Weights of a small transformer language model: 7 heads of 64, 9906 steps.
MLP neurons of a small language model. Each row is named by its layer, matrix (up: input weights) and neuron, and shows model dimensions 208-335. Each number is 128 + 24 x the weight over its row's rms, rounded and kept within 0 to 255.
After each neuron's rows, "fires in" lists the words (lower case) most often at its 100 highest values on Wikipedia text that the model never trained on.

L5.up1256 [ 88 148 157 137 128 134  99 155 137 121 107 160 155 154  78 104 203  97 108 135 146 117  99 125 141 112 154 143 124 117 134 182 133 128 136 153 130 103 110 105 168 130 194 150 142 133 124 136 148 117 132 154 155 184 146 106 159 151 107  97 145 162 113  82 118 142 120 125 127 151 134 113 126 108 111 123 130  88 112 119 106  98 120 136 115 140 113 136 133 105 180 122  96 136 138 131  96 180 182 155 107 169  94 110 116  97 183 138 143 140 165 142  79 118 133 141 125 136  91 124 136 136 127 115 106  93 148 112]
fires in: "was", "film", "company", "were", "series", "a"

L5.up1320 [108 150 173 131 141 114  96 124 134 137 152 126 151  90  78 143 145 137 146 167 120  89 156 182 111 115 165 182  93 129 159 105 184 117 119 130 177 161  91 131 100 139  97 142 147 131 131 138 100  92 122 130 144 152 124 133 136 152 166 141 144 106 141 122 123 159 125 119 115 157 179 115 108 141 136  51 151 133 127 122 154 117 124 101 116 104 121 128 157 154 121 113 115  93 103 131 110 114 141 127 118 139  97 143 132 110 134 123 105 163 140  84 170 149 128 130 153 132 115 129 148 110 151  93 123 103 140 155]
fires in: "and"

L5.up217 [151 121 121 125 161 133 130 120 103  87 102 149 150 134 147 132 148  87  71 116 151 143  90 166 122 115  90 131 117 122 114 115 149  95 138  97 181 113 196 111 138 127 110 132 141 156 116 123 150 162  99  97 136 109 109 134 144 126 144 132 111 128 111  92 112  75  96 118 126 131 101  93 139 142 123 105  92 191 158  96 124 104 111 133  75  97 187 134 118 116 174 128 123 122  85 146 141 130 134  83 157 151 138 129  42  92  62 136 160  85 128 151 160 125 130 118  80 104 115 194 128 136 133 108 168 139 126 128]
fires in: "the", "from", "between", "in"

L5.up1555 [133  94 163 117 135 120 145 102 132 146 169 169  76 149 122 131 153 127  95 178 138  82  91 134 108 126 173 147 106 122 129 137 108 123 155  89  86  98 116 119 132 118 126 130 151 144 114 106 148 137 126 165 114 126 130 101 112  80 118 144 118 101 157 119 167 102 136 116 135 169 136 113  99 130  78 123 109 103 151 139 128 125 127  83 103 138 113 127 137 100 136  85 104 125  92 102 112 139 126 145 123 142 118 145 131 120 129 131 143 130 110 152 135 143 205 140 106 138 135 110 140 130 129 208  97 126 157 100]
fires in: "and", "s", "bra", "qarabağ"

L5.up253 [111 142 156 184 119 134 152 133 129 122 115 165 120 148 121 165 142 119  44 138 168 137 110  99 143 137 164 120 135 110 178 164 151 125 130 102 124 142 126 109 122  92 150 156 126 104  81 115 120 127 106  49 104 122 130 140 145 124 107 125 119 124 171 122 103 107 144 120 105 122 134 162 113 106  97 147 112  99 116  88 149 115  92 116  60 126 164 104 145 130 124 144  96 110 130 128  98 146 144 149  93 144  64 107 172 121 147 147 134 110 138  61 116 149 164 113 149 111 138 115  93 115 146 138 144 110  96 120]
fires in: "this", "which", "that", "these"

L5.up1501 [165 109 129 147 142 141 136 125 146 112 137 132 183 155 107 142 124 122 133 129 135 146  75 156 122 129 148 163 132 143  92 109 143  88 163 106 157 156 157 133  97 117 136 112  96 127 133 173 106 115 124 108 122 127  98 154  77 121 141 126 156 131  89  86 101 146 147  97 138 132 103  64 107 106 139 139 116 111 207  81 119 105 139 135  96 127 165  79 124 174 117 118 131 133 148 115 166 143 147  99 119 140 136 110 132 111 115 149 154  96 153 150 180  92 137 159 118 103  96 142 109 169 129 167 172 143 103 126]
fires in: "in", "at", "from", "on"

L5.up271 [108 116 105 118 126 143 139 163 158 146 141 180 101 150  61 100 142 116 144 146 152 132 128 115 128 132  90 151 136 144 176 126 123 127 135 127  91 136 113 124 132 141 134 134 163 139 126 102 144 122 166 148 154 144 133 140 115 117 140 146 142 131 148 101  96 115 115 118 131 134 122 142 127 147  89  89 142 103 139  96  91 111 138 137  89 137 113 130 123  88 165  81 118 109 132  80 117 155 138 121 140 152 135 113 123  71 140 140 145 105 120 147 167  98 146 120 108 135 117 118 101 114 126 121 147 147 127  92]
fires in: "and"

L8.up642 [152  87 139 152 116 121  86 158 117 149 116 131 125 106 148 170 167 109 111 138 117 100  82 136 109 148 119 139 115 135 126 123 122 132 119  88 156 135 130  99 137 168 100 132 136 115 124 106 183 111 137  97 123 127 104 169 125 109 107 108 159 101 183 152 138 110 121  75 140 131 134 158  94 152 122 106 117 106 161 127 175 112 128  92 117 128 144 103 113 139 121 148  97 110  89  95 179 161 110 123 139 119 130 113 124 107 146 137 136 146 134 153  89 123  97 114 117 127 176 190 100 111 140 139 196  85 126 115]
fires in: "and"

L8.up895 [ 78 104 107 121 148 147  96 130 166 116 104 134 105 108 136  94 160  73 117 198 105 114  92 183 153 140 109 143 108 138 141 139 102 126 138 111 128  97 131 126 138 152 140  97  98  96 141  96 127 135  81 165 148 173 127 120 120  80 132 151 135 114 139 127 130 107 130 106 124 156 136 141 118 125 129 115 127 109 145 138 159  89  80 127 117 152 139 161 171 114 113 126 108 117  73 147 135 104 123 110 117 103 123 120 137 132 126 133 159 127 149 125 121 127  88 149 112 131 126 156 191 135 134 106  98 128 128 141]
fires in: "the", "s"

L5.up1442 [133 105 130 134 135 128 136 144 133  73 109 153 135 101  90 127 128 133 132 102 161 112  77 149 116  87 135 113 137 133 113 137 123 150 108  80 113 139 117 107 141 129  86 170 108  91 124 125 160 129 145 103 175 124 138 159 190  83 116 117 150 125  67 122 101 151 176 126 131 185  96 113 152 142 149 131 129 119 152  61 128 131 163 175  83 126 163  91 121 110 145  95 144 121 120 112 115 143 185 100 136 117  99 152 143 141 109 131 143 121 157  91 123  75 109 178 125 108 110 173  93 136 134 166 110 138 158 147]
fires in: "in", "2022"

L5.up1030 [129  96 128 109 140 148 103 107 134 125 138 106 123 132 117 145 154 137 149 123 143 136 171 125 168 142 123 141 105 135 142 139 123 131 170 149 164 107 150 101 192 149 119 120 171  69 161  99 147  85 169 140 138 155 103 157 128 122 165 103 106 125 129 113 116 138 145 112 160 131 140 108  83 128 121  83 123 124 102 172 126 133 122 115 129 142 123 147 158 157 168 124 112  94 147 120 136 149 134 120 118 119 143 130 156 115 151 102 152 106 145 144 151 133 154 106 134  88  85 129 115 131 157 167 155 133 104  56]
fires in: "and", "2010", "1976"

L5.up1365 [142 141 108 115 140 158 121 121  75 149 132 166  93 152  97 119 138 165  97 167 156 138 126 122 134  85 116 166 112 123 111 110 122 102 108  88 131 141 142 129 103 173 136 129 129 142 115 103 163 145 111 168 136 116 126  99 141 133 113 118 118 128 146 104 129 128 123  98 136 169 104 166  88 128  97 109  88 123 119 120 125  82 108 110  99 123 123 113  88 164 127 121 130 107 166 138 156 133  90  73 110 155 121 150 145  96 106 119 108 114 143 140  76 150 139 164  61 157 132 128 138 115 149 133 135 165 125 100]
fires in: "in", "to", "and", "national", "world", "canadian"

L5.up607 [127 154 161 132 142 128 116 171 130 161 129 150 147 159 116 131 130 111  90  97 151 128  89 123  88 137  88 162 111 132 136 174 181 164 132 144 102 154 141 128 102 137 142 146 151 122 136 156 108  95 123 157 108  74 124 165  77 117 135 170 102 124 163 125 117  98 107 143 116 154  70 123 116 106 123 150 125 109 146 138 160 100 133 105 113 112 131 118 117 121 133 122 117 113 118 137 129 131 183 144 146 104 113 131 155 123 165 171 132 142 123 151 144 159 152 115 180 118 120 118 134 125 114 134 128  96 103 125]
fires in: "after", "before", "to", "if", "when", "while"

L5.up24 [139 127 129 166 123 149 120 177  82 125 124 126 126 138 119 157 154 153 133 119 137 138  62 119 161 127  96 119  99 156 152 149 113  71 144 138 144  84 178 116 127 112 142 135 145 138 145 118 140 113 141 121 118 138 121 127 125  82 131  82  83 153 152 117 151 106 130  78  93  83 148 150 107 129 140 158 185 116 152 157 166 110 139 136 154 121 160 118 132 150 184 113  88 125 126 123 120 156 154 120  68  93 109  91 137  86 156 118 150 124 141 130 147 122 158 150 108  87 162 126 121 126 135 122 140 114 120 102]
fires in: "one", "each"

L8.up188 [ 78 127 128 179 177 128 139 143 175 163 130 120 119 134  95  89 128 110 145 140 129 157 136 105 121 139 125 121  91 157 168 109 133 144 171 131 142 163 124 126 172 116 164 104 114 138 171  87 113 135 138 139  99 117 134 123 158  97  99 148 173 123 155 108 115 125 164 137 119 171 122 124 100 133 115 158 147 102 117 139 118 113 147 112 153 169 127 168 148  79 112 140 145 118  90 112 128 121 135  94 102 110  69 142 122 157 154 165 152 118 126  96 103 105 139 144 117  84 130  98 140 141 132 120 105 155 150 107]
fires in: "the"

L8.up481 [104  87  80 127  71 150  85 132 131  88 134 132 100 144 133 141  98 149 101 130 131 105 117 113 120 161 166 152 110 138 109  96 112 170 117 121 127 111 143 106 132 160 132 144 113 125 152 107 113  93 108 113 163 135 110 152 132 109 131 115 143 107 132  62 190 128 174 130 127 148 140  64 129 110  94 114 116 120 156 138 163 128 105 167 157 148 110  91 128 148 112 140 121 132 120 118 116 176 144 167 103 106 130 127 126 136 151  87  99 142 162 135 146  82 132 133  91  98 108  83 104 148 142 125 122  97 134  96]
fires in: "this", "it", "a", "an", "which"

L5.up437 [166 141 125 182 135 161 139 162 106  81 112 136 172 164  96 140 123 142  85 138 136 113 100 116 125 122 115 142 129 165  79 113 146 129 136 128 150 146 176 122 124 108 114 145 179 178 130 160 187 143 172 110 134 177 123  94 137 128 126  94 161 135 109 100 123 145 148  79 108 123 112 147 129 126 122  83 104 160 150 134 144  96 121 138  86  76 152  96 111 139 188 107  74 121 117 145 119 129 134 128 157  92 107 134 155 122 117 148 156 104  90 128 141 164 166 164 137 135 123 137 111 176 113 143 125 115 141 134]
fires in: "in", "sociology"

L5.up803 [142 114 147 121 148 135 152 164 129 117 147  89 129 155 104 141 119 138 103 170 163  93 154 113 126  89  98 113 106 174 142  82 115 149 118 108  95 164  94 113  99 181 154 119  86 117  89 130 141 111 176 124 162 114 124 146 160  89 126 116  77 145 132 131 145 120 107  97  78 106 166 126 169 115 135 115 137 151  45 119 132 145 119 155 105 120 150 135 162 126 143 115 133 140 121  99 141 113 105 100 100 138 143 137 124 141 210 120 134  78 162 114 155 125 132 110 127 160 158 112 130 112 125 133 103 123 115 100]
fires in: "of", "and", "to"

L5.up1790 [150  67 132 154 162 120 157 117 110  95 113 100 122 131 116 106 124  92 126 136 121 134  67 131 139  99 114 123 118 109  87 137 141 146 111  87 141 128 151 138 123 144 102 146  73  78 132  77 161 128 102 154 126 145 106 159 168 119 122 186 162 118  90 104 150 164 157 115 141 180  91 133 118 132 126 122 108 159 177  83 128 121  99 119 127 155 121 119  99 138 145 126 101  94 130 133 129 146 138 109 101 143 148 130 167 141 126 116 155 108 110 146 124 107 146 130  70 105 146 156 128 109 139 144 108 156 113 120]
fires in: "in", "april", "january", "september", "march"

L8.up1547 [159 132 122 138 151 104 109 138 142 109 141 113 145  90 147 102 141 132 105  96 121 154 109 124 114 142  95 105 121 118 149 131 122 117 144 153 161 129 111 120  86 124 176 155 116 127 139 109 158 137 131 100 119 100 109 128 138 134  92 107 127  94 123 157 107  85 134 117  91 117 160 102 158 115 143 168  95  67 109 172  92 107 141 109 128 147 114 157  96 112 178 128 196 101 106 146 101 158 103  99 130  95 130  94 124  82 107  99 139  95 118 137 156 142  97 166 154 156  97 112 132 105 150 126 145 187 107  85]
fires in: "first", "his", "of", "became", "her", "to"

L5.up844 [100 143 139 146 125 124 121 163  86 108 116 143  94 119 152 136 115 124 130 122 115 144 107 133  96 133  64 124 129 143 140 133 114 105 136 114 136 158  94 106  54 117 116 158 133 136 119 135 136 171 193 100 119  93 139 134 164 103 139 138 117 123 121 141  84 131 177 104 133 123 198 134 134 125 138 147 141 113 124 128 188  94 131 112  96 100 153 119 132  81 150  89 119 117 109 116 106 155 106 147  96 113 106 130 114 136 128 110 135 131 154  95 120 146 161 117 140 100 139 124 118 119 130 102 102 139 121 144]
fires in: "one", "part", "of", "episode", "later", "first"

L5.up415 [129 112 124 146 163 139 104 146 108 117 149 128 112 116  74 121 128 101  96 110 115 134 110 176 156 140 150 149 131 145 163 129 136 107 153 129 136 120 118  92 155  94 172 139 123 139  96  78 175 153 134 128 132  96 120 152 141 109 112 140  71 121 106 114 103 130 141 175 118 146  82 163 147 124 137 101 108 176 138 103 166 128 109 138 128 118 101 138 120 102 132 120 128 115 125 127 154 129 110 101  64 136 149 164 158 118 134 114 162 153 117 146 113 115 157 119 113 166 148 159 128 132 135 129 112 165 147  66]
fires in: "to", "into", "in"

L2.up0 [ 94 143  83 141 164 157 166 106 150 113 154 129 148 122  71 190 164 118 119 118 144  82 135 138 106 110 110  91  88 142 113 112 101 154 132 135 119 130 128 170 124 148 143 109  95 125 115 139 162 145 137  99 124 132 123 145  97 141 124 101 152 138 109 126 152 126 116 117 102 120 152 169 120 138  73 107 133  85  71 115 156 136 125 147 123 164 151  94 148 164  91 155 132 105 107 134 129 156 136 107 108 129 102  99 123 102 174 146 142  98 123  99 107 181 177 118 140 132  99 142 120 130 139 142 144  89 103 100]
fires in: "in", "on"

L2.up1060 [106 100 116 133 149 151 143 123 125 111 124 159 111 120 114 128 144 114  68 126 129  91 131 117  97 117 141  91 135  93 130 147 142 150 133  44 101 135 131 116 123  92 147 162 142 143 111 110 121 137 140  76 119 133 156 124 124 112 109 162 147 133 132  70 156 123 113 116 130 112 115 139 136 136 108 138 127 110 130 150 121 134 113 182 101 178 170 105 125 127 107 110  88 104 156 105 134 165 144 123 142 144 127 132 143 117 137 150 153 100  99 145  91 104 143 126 162 154 132 115 128 114 119 161 113  76 121  83]
fires in: "of", "the", "in", "on"

L8.up1646 [164  84 202 131 147 118 123 109 127 107 137 120 116 116 109 137 167 133 128 120 133 123 135  92 127 119 149 144 157 127 124 119  84 156 137 109 161 140 147 154 132 116  94  48 139 139 156 170 136 103 133 127 139  95 146 114 183 114 136  78 121  85 145 109 143 125 148  95 161 136 128 113 146 141 140 165 112 162 182 142 124 147 147 159 123 105 140 117 133 136 166 125 116 107  94 100  93 108 111  93 155 120 134 134 148 143 121  97 129 142 131 140 121 139 140 174 125 182 164 135 145 141 115 133 119 154 156 128]
fires in: "as", "were", "are"

L5.up510 [136 137 147 118 123 123 124 130 165 124 108 167 125 119  91 143 133 134  96 144 103 130 172 121 106 116 126 158 101 147 157 170 149 127 141 123 117 121 105 106 139 129 171 139 175 126 102 142 146 109 155  97 106 117 170 130 128 117 182 103  76  86 175 158 153  90 134 127 154 135 157  95  63 144 163 146  80 117 121 124 137 118  96 119  79 173 126 118 140 125 162 149 151 114 150 153 144 124 144 192 151 134 115 102 139 110 118 112 126 134 132 122 133 166 138 144 115 132  67 143 171 128 150  96 107 114  76  86]
fires in: "he", "his", "who"

L8.up1498 [133 177  83 136 133 130 114 134 176 122 137 130 165 123 120 149 113 122 147 141 128 135 124 121 131 139 144 133 129 156 105 123  94 119 118 149 149 147 112 154 130 155 143 108 157 105 137 125 109 126 102 156 115 118 144  96 104 118  66 165  98 106 160 124 137  97 160 108  87 149 128  96 103 147  82 118  79  98 124 123 120 135 118 133 111 134 101  77 101 151 106 119 101 149 116 129 160 144  98  86 137 133 122 118 130 126 134 144 144 138 200 117 101  80 145 163 127 157 120 139 108 125 136 144 130 134 126 115]
fires in: "in", "at"

L8.up1713 [148 104 125 104 173 167  89 126 179 129 126 144 172 131 138 109 165  94  92 114 114 120 120 139 130 147 177 171 133 178 151 116 116 189 102  97 147 100 126 136 115 154 130  80 191 108 115 115 125  89 113 162 105  96 124 118 124  68 110 196 110 112 136 133 152 124 118 107 128 102 137  89 104 156 134  58 140 148 138 139 156 115 132 121 125 155 111  87 109 211 171 128 114  86 140 138 133  85 159 119 147 134 137 107 134 122 129 137 125 108 122 111 156 154 157 132 153 141 142 154  99  88 117 106 108 122 117 125]
fires in: "while", "time", "by", "t", "when", "before"

L5.up1679 [168 129 142 143 147 144 149 111 113  96 140 144 114 148 123 131  97 120 103 126 164  93 138 123 143 114 142 148 129 153  99  82  93 144 132 148 145 144 146 200 144 136 150 113 181 146 116 144 157 119 126 171 125 127 114 131 150 113 110 151  86 107 152  87 140  89 148 128 110 109  74  76 126 127 126 128 106 154 112 105 131 119 119 151 137 102 125  86 141 133 137 136 140 117 118 126 126 111 117 149 138 123 156 129 129 118 143  94 167 109 132  84 119 152 163 126  75 109 120 136 147 140 135 159 151 145 112 116]
fires in: "as", "in", "on"

L5.up153 [137 104  95 130 136 158 136  98 148 105 139 183 149 137 120 111 103  96 135 112 134 135 104 172 120  91 138 138 136 145  90 120 176  90 129 116 153 146 135 150 112 110 136 173 109  81  98 114 163 120 128  93 105 134 107 128 134 150 117 134 131 142  82 106 125 137 133 116 157 109 125 130 128 126 138 135 108 198 122  93 111 116 114 139  93 160 191 153 109 119 135 116 155 116 128  88 133 119 138 152 124 162 111 176 140 111 107  59 133  88 128  85 167 126  99 163 115 126  97 168 104 138 168 114 140 168 107 140]
fires in: "of", "in", "to"

L5.up631 [139  88 140 142 157 122 161 145 165 116 118 118 130 151  95 129 129  96 124 121 117 136 129 133 153 155 122 118  69 142 102 129  96  84 142 142 155 146 144 129 140 102 129 155 103 121 141 123 133 123 132  94 175  91  93  94 132  90 120 141 130 126 134 163 139 127 175 116 161 161 126 186 125 135 160 117 149 133 122  91 131 135 108 132 145 137 139 116 122 164 109 126 129 113 130 100 114 128  97 102 100 138 131 156 139 133 135 153 164 146 143 151 115 111 185 154 137 179 153 107 117 129 107 138 103 183 124  93]
fires in: "to", "in", "at", "left", "from"

L5.up1718 [121 167 149 131 150 139 122 139 149 147 156 120 160 105 103 140 139 103 162 111 124 110 145 106 144 121  88 148 157 116 179 108 131 112 142 123 146  99  97 131  75 174 143 158 170 109  94 103 110 151 125 118 148 148 133 122 140 120 155  64 113 126 164 131 169 120 123 114 126 122 157 117  93 115 136  81 177 104  98 147 132 138 148  93 158 132 125 147 168 155 165 122  85 136 107 101 138 143 102 142 127 149 147 107 113 105 154 109 158  98 132 125 143 153 163 111 143 112 137 139  82 122 144  89 127 161 132 128]
fires in: "and"

L5.up896 [154 150 141 115 115 121 124 171 149 149 104 111 103 151  56 139 182 115  97 129 120  88 138 109 113  97 109 161 120 127 125 139  97 134 138  97 118 141 121 119 136 134 132 124 142 145 147 182 157 157 173 134 131 110 131 104 151 118 177 123  85  88 156 112 109 131  93  93 169 105 128 112 144 152 142 132 118 107 115  96 150 132 130 153 120 178 149 134 113 139 135 120 120 110 157 179 133 118 159 129 139 131 127 129 130 126  94 118 123 152 144  99 124 124 137 123  99 111 123  91 153 134 150  95 129 124 103  60]
fires in: "he", "she"

L8.up1328 [111 140 116 143 132 118 143 107 141 122 151 143 110 139 119 112 138 157 151 132 108 114 125 143 151 135 146 125 157 116  78 104  95 116 137 146 105 110 131 147 149 135 179 120 115 102 154 135 107 136 114  83 130 127  96 111 154 135 124  95 109  77 136  98 150 145 139 102  98 138 137 111 118 130 131 160  94  53 102 143 113 127 147 124 147 135 119  81 116 157 159 103 125 168 163 128  81 155 128 120  88 127 150 118 156 122 148 114 152 101 151 123 107  96 128 160  88 133 136 102  87 102 138 151 106 145 137 128]
fires in: "a", "with", "in", "significant", "major", "include"

L2.up550 [113 145 120 152 116 152 132 143 117 111 121 115  91 192  92 162 127 118  95 138 155 120 137 105 141  98 152 116 127 127 160 100 138 111 142 159 118 121 123 103 113 129 152 145 112 114 138 105 123 148  92 149 121 147 128 143 112  76  98  86 106 153 149 125 122 145 188 121  89 130 126 114 138 118  93 121 120  95  87 124 123 155 116 137 113 105 137 116 150 159 161 145 108 139 118 171 102 158 166 147  86 135 101  97 146 125 180 114 110 108 146  82 124 157 167 105 141 105 101  97 105 150 111 151 128 109 106 108]
fires in: "this", "it", "each"

L8.up249 [124 141  98 105 160 131 186 112 187 141 128 149 112 131 112 123 104 101 135 141 149 134  36 137 151 143 118 151  91 145  75  80  99 121 125  99 140 159 106 157 114 143 148 144 135  99 111 115 141 156 145 123 149  63 164 149 128 128  87 133 164 116 113 116 130 114 138 124 114 185 129 162 117 120 108 135  83 151 127 137 112  57 137 125 130 157 156 119 121 153 160  98 148  85 129  77 164 120 117 120 101 142 133 119 156 110 102 124 113 133 145 115 104 136 162 150 105 140 114 145  92 131 126 127 159 156 125  94]
fires in: "the", "in"

L5.up364 [ 80 199 139 189 107 127 165  87  86 151 111 143  94 134 108 179 129 142 145 130 118 107  81 121 150 100 136  93 122 181 104 122 135  80 144  86 132 132 171 149 126 126 113 141 150 143 114  98 156 136 130  78 128 112 125 153 135 122 127 106 162 145 147 131 137 118  90 132 148 141 129 173 174 117 112 124 140 120 155 155  83 107  74 107 130 100 133 112 141 121 143 130 153  96 141 141 144 167 175 135 184 144 131 114 124 142  96 184 152 106 131 126 153 137 111 108 132 122 107 163 153 133 150 140 153 118 135 102]
fires in: "0", "film", "television", "original", "cba"

L2.up654 [136 131 119  99 155 140 118 122 168  89  97 158  78 155  84 114 131 101 129 142 137 106 103 112 118  88 160 126 112 111 164 149 114  79 141  92 107 116 143 128 103 151 154 136 156 129 104  93 173 118 128 138 114 107 142 103 117 120 102 129 131 152 137 152 137 128 121 102 114 115 121  94 103 125 115 129 126 124  84  81  86 149 113 158 126 168 122 147 137  98 128 135 141 144 167 140  90 157 202 118 112 120 172 131 150  97 182 162 171 120 126  93 130 138 171 127 151 118 102 164 141 130 119 127 113 112  95  93]
fires in: "was", "is", "could"

L5.up1694 [153 167 141 105 145 155 152 149  84  98 142 115 118 117 119 138 145 121 130 157 132 122 120 122  95  87 121 125 146 145  76 101  93 142 114 143 143 142 140 149  63 153 195 132 122 127 130 114 139 112 171 124 118 104 100 121 174 128 144 127 137 105 117 122 104 141 123 110 105 109 132 179 127 120 141 130  94 120 100 118  87  95 122 155 101 131 111 110 107 188 164 119 152 110 163  94 148 138 128  98 137 139 132 104 124 112 109 117 116  52 125 111 146 155 190 157 115 139 156 174 113 118 142 146 121 174 157 123]
fires in: "at", "other", "in", "several"

L5.up1106 [119 128 135 150 110 114 105 133 160 125 103 192 125 116  96 115 116  86 123  81 113 132 141 100 160 116 119 189 135 111 147 145 112 125 133 143 168 113  84 107 161 132 174 120 135 160  84 131 131 110 150  78 163 129 100 139  86 126 135 125  99 124 131 110 111  78 106 143 131 146  93 114 120 124 115 116 156 173 158 130 141 120 151 139 120 136 133 121 148 142 178 116 159 117  98 125  95 130 113 110  86 118  89 138  88 133 115 106 138 147 137 106 102 125 127 130 143 139 139 162 143 142 104 171 133 149 137 122]
fires in: "was", "were", "is", "in", "not", "are"

L5.up918 [112  96 142 148 136 137 115 173  99 109 122 158 143 139 140 130 116 141 118 138 153 104 110 133 134 162 158 150 158 150 116 141 142 127 136  88 103 128 125 111 157 163 109 167 124 148  89  96 124 110 151 118 119 176 121 111 124 120 158 129 113 131  99 123 168 121 140 115 122 159 131 144 124 122  87  94  95 107 108 161 129 139  96 136 147 108 163 130 112 136 152 169 121 113 104  78 151 117 118 106 122 150 131 134 102 157 123 122 121 139 147 122 154 100 153  92 135 123 109 118 145 115 160 129 127  96 152 111]
fires in: "and"

L5.up416 [153 102 129 127 145 125 144 126 122 116 110 142 148 117 154 123 165 151  86 163 158 113 114 127 118 112 119 100  91 116 120 152 111 129 135 144 183 141 129 157 146 151 122 107 168 148 140 163 154 121 135 144 130 126 113 120 132 144 127  71 115 170 156 135 123 141 100  69 119 100 106 104 126 123 107 105  92 140 194 140 143 115 135 131 147 125 187 138 146 209 160 135 145  76 134 101 138 158 149 115 135 133 119  91 160 112 120 118 145 106 121 158  77 126 141 148  87 119 161 109 120 147 153 165  94 162 101  87]
fires in: "of", "were", "are", "is", "be", "every"

L5.up1268 [102  95 124 116 134 125 126 128 155 150 138 113 162 105  89 128 153  93 150 159 139 133 158  83 119 132 104  98 130 116 121 136 138  79 159 137 132 102 125 121 147  97 155 137 119 116  71 137 128 129 138 125  85 125 159 172 180 115 116 127 112 127 111 149 129 112 166 155 109 127 199  92 139 149 131 131 100 115 120 162 102 116 127 146 132 131 137 135 139 147 150 139 128 124  72 118 129 158 105  89 104 128 138 112 140 128 148 127 140 116 127 160  88  93 124 128 142 137  92  96 133 154 141 147 140 141 131 115]
fires in: "of"

L8.up719 [118  92  95 130 116 123 129 150 164 127  69 129 121 143 138  90 129  98 133 124 107 132 107 150 163 147 129 148 129 160 120 126 100 135 148 106 145 143 127 151 104 115 116 116 130 131 113 116 161 126 105 104 112 123 110 137 103 123 129  95 141  91 118 139 130 108 123 135 147 143 115  99 115 109 145 134 102 114 138 123 102 112 136 141 167 131 127 165 130 115 146 123 138 130 138 139 122 126 124  87  86 106 174 117 149 119 123 144 160 131 160 102 101 111 122 103 136 166 136 162 127 157 115 100 144 164 127 107]
fires in: "an", "was", "the", "his", "is"

L8.up1621 [118 122 118 169 117 110 116 177 195  70 120 184 119 163  99 101 133  92 112 127 124  88 126 145 115 172 131 166 136 168 122 154 135 133 145 123 149 132 121 114  94 118 128 143 158 141 152 126 162 120  55  88 138 112 147  84 138  92 142 140 149 104 139 120 122 152 140  79 129 143 130 139 100 122 133 113 150 140 141 144  59  81  78 150 116 125  96 117 147 143 149  92 122 101 129 130 157 176 151 147 122  93 136 130  93 135 137 160 162 126 114  90 119 136 144 115 125 145 114 136 115 138 160 134 132 150 113 143]
fires in: "in", "of", "at"

L8.up501 [121 159 148 142 116 120 107 164 127 150 170 167 131  98 107 130 160 118 116  88 155 125 126  98 152 118 109 187 119 136 143 147 121 167 143 145 138 126  93 105  85 149 108 138 166 141 130 116 122 146  93 144 125 155 124 125 124  95 123 105 136 159 121 148 144 106 137  87 186 129 161 113  97 151 135 113 120 145 101  82 154 150 132 117 123 141 138 139 114 163 109 111 108 127 108 172 133 147 107  94 110 168 139 122 140 104 163 148 174 127 169 173 141 141 142 109 131 125  90 110 130  94 153 132 142 142 155 107]
fires in: "and", "or", "to"

L2.up134 [132 113 119 132 144 115 114 145 140 173 156 157  88  79 128 108 147 140 119  91 136 129 148 125 121  78 126 105  91 104 131 110 143 124 119 121 101  84 135 125 101 173 137 135 210 123  98 145 142 120 121 105  44 113 125 164 115 140 123 145 112 124 144 106 156 133 142 135 181 167  90 135 151 120 132 117 111 166  81  92 101  99 118 120 117 141 149 104  97 122 125 144 110  99 105 106 112 174 141  88  96 129 124 138 128 124 130 127 114 137 145 130 140 111 117 121 161 147 149 159 105 111 126 119 135 118 153 109]
fires in: "still", "now", "while", "currently", "present", "today"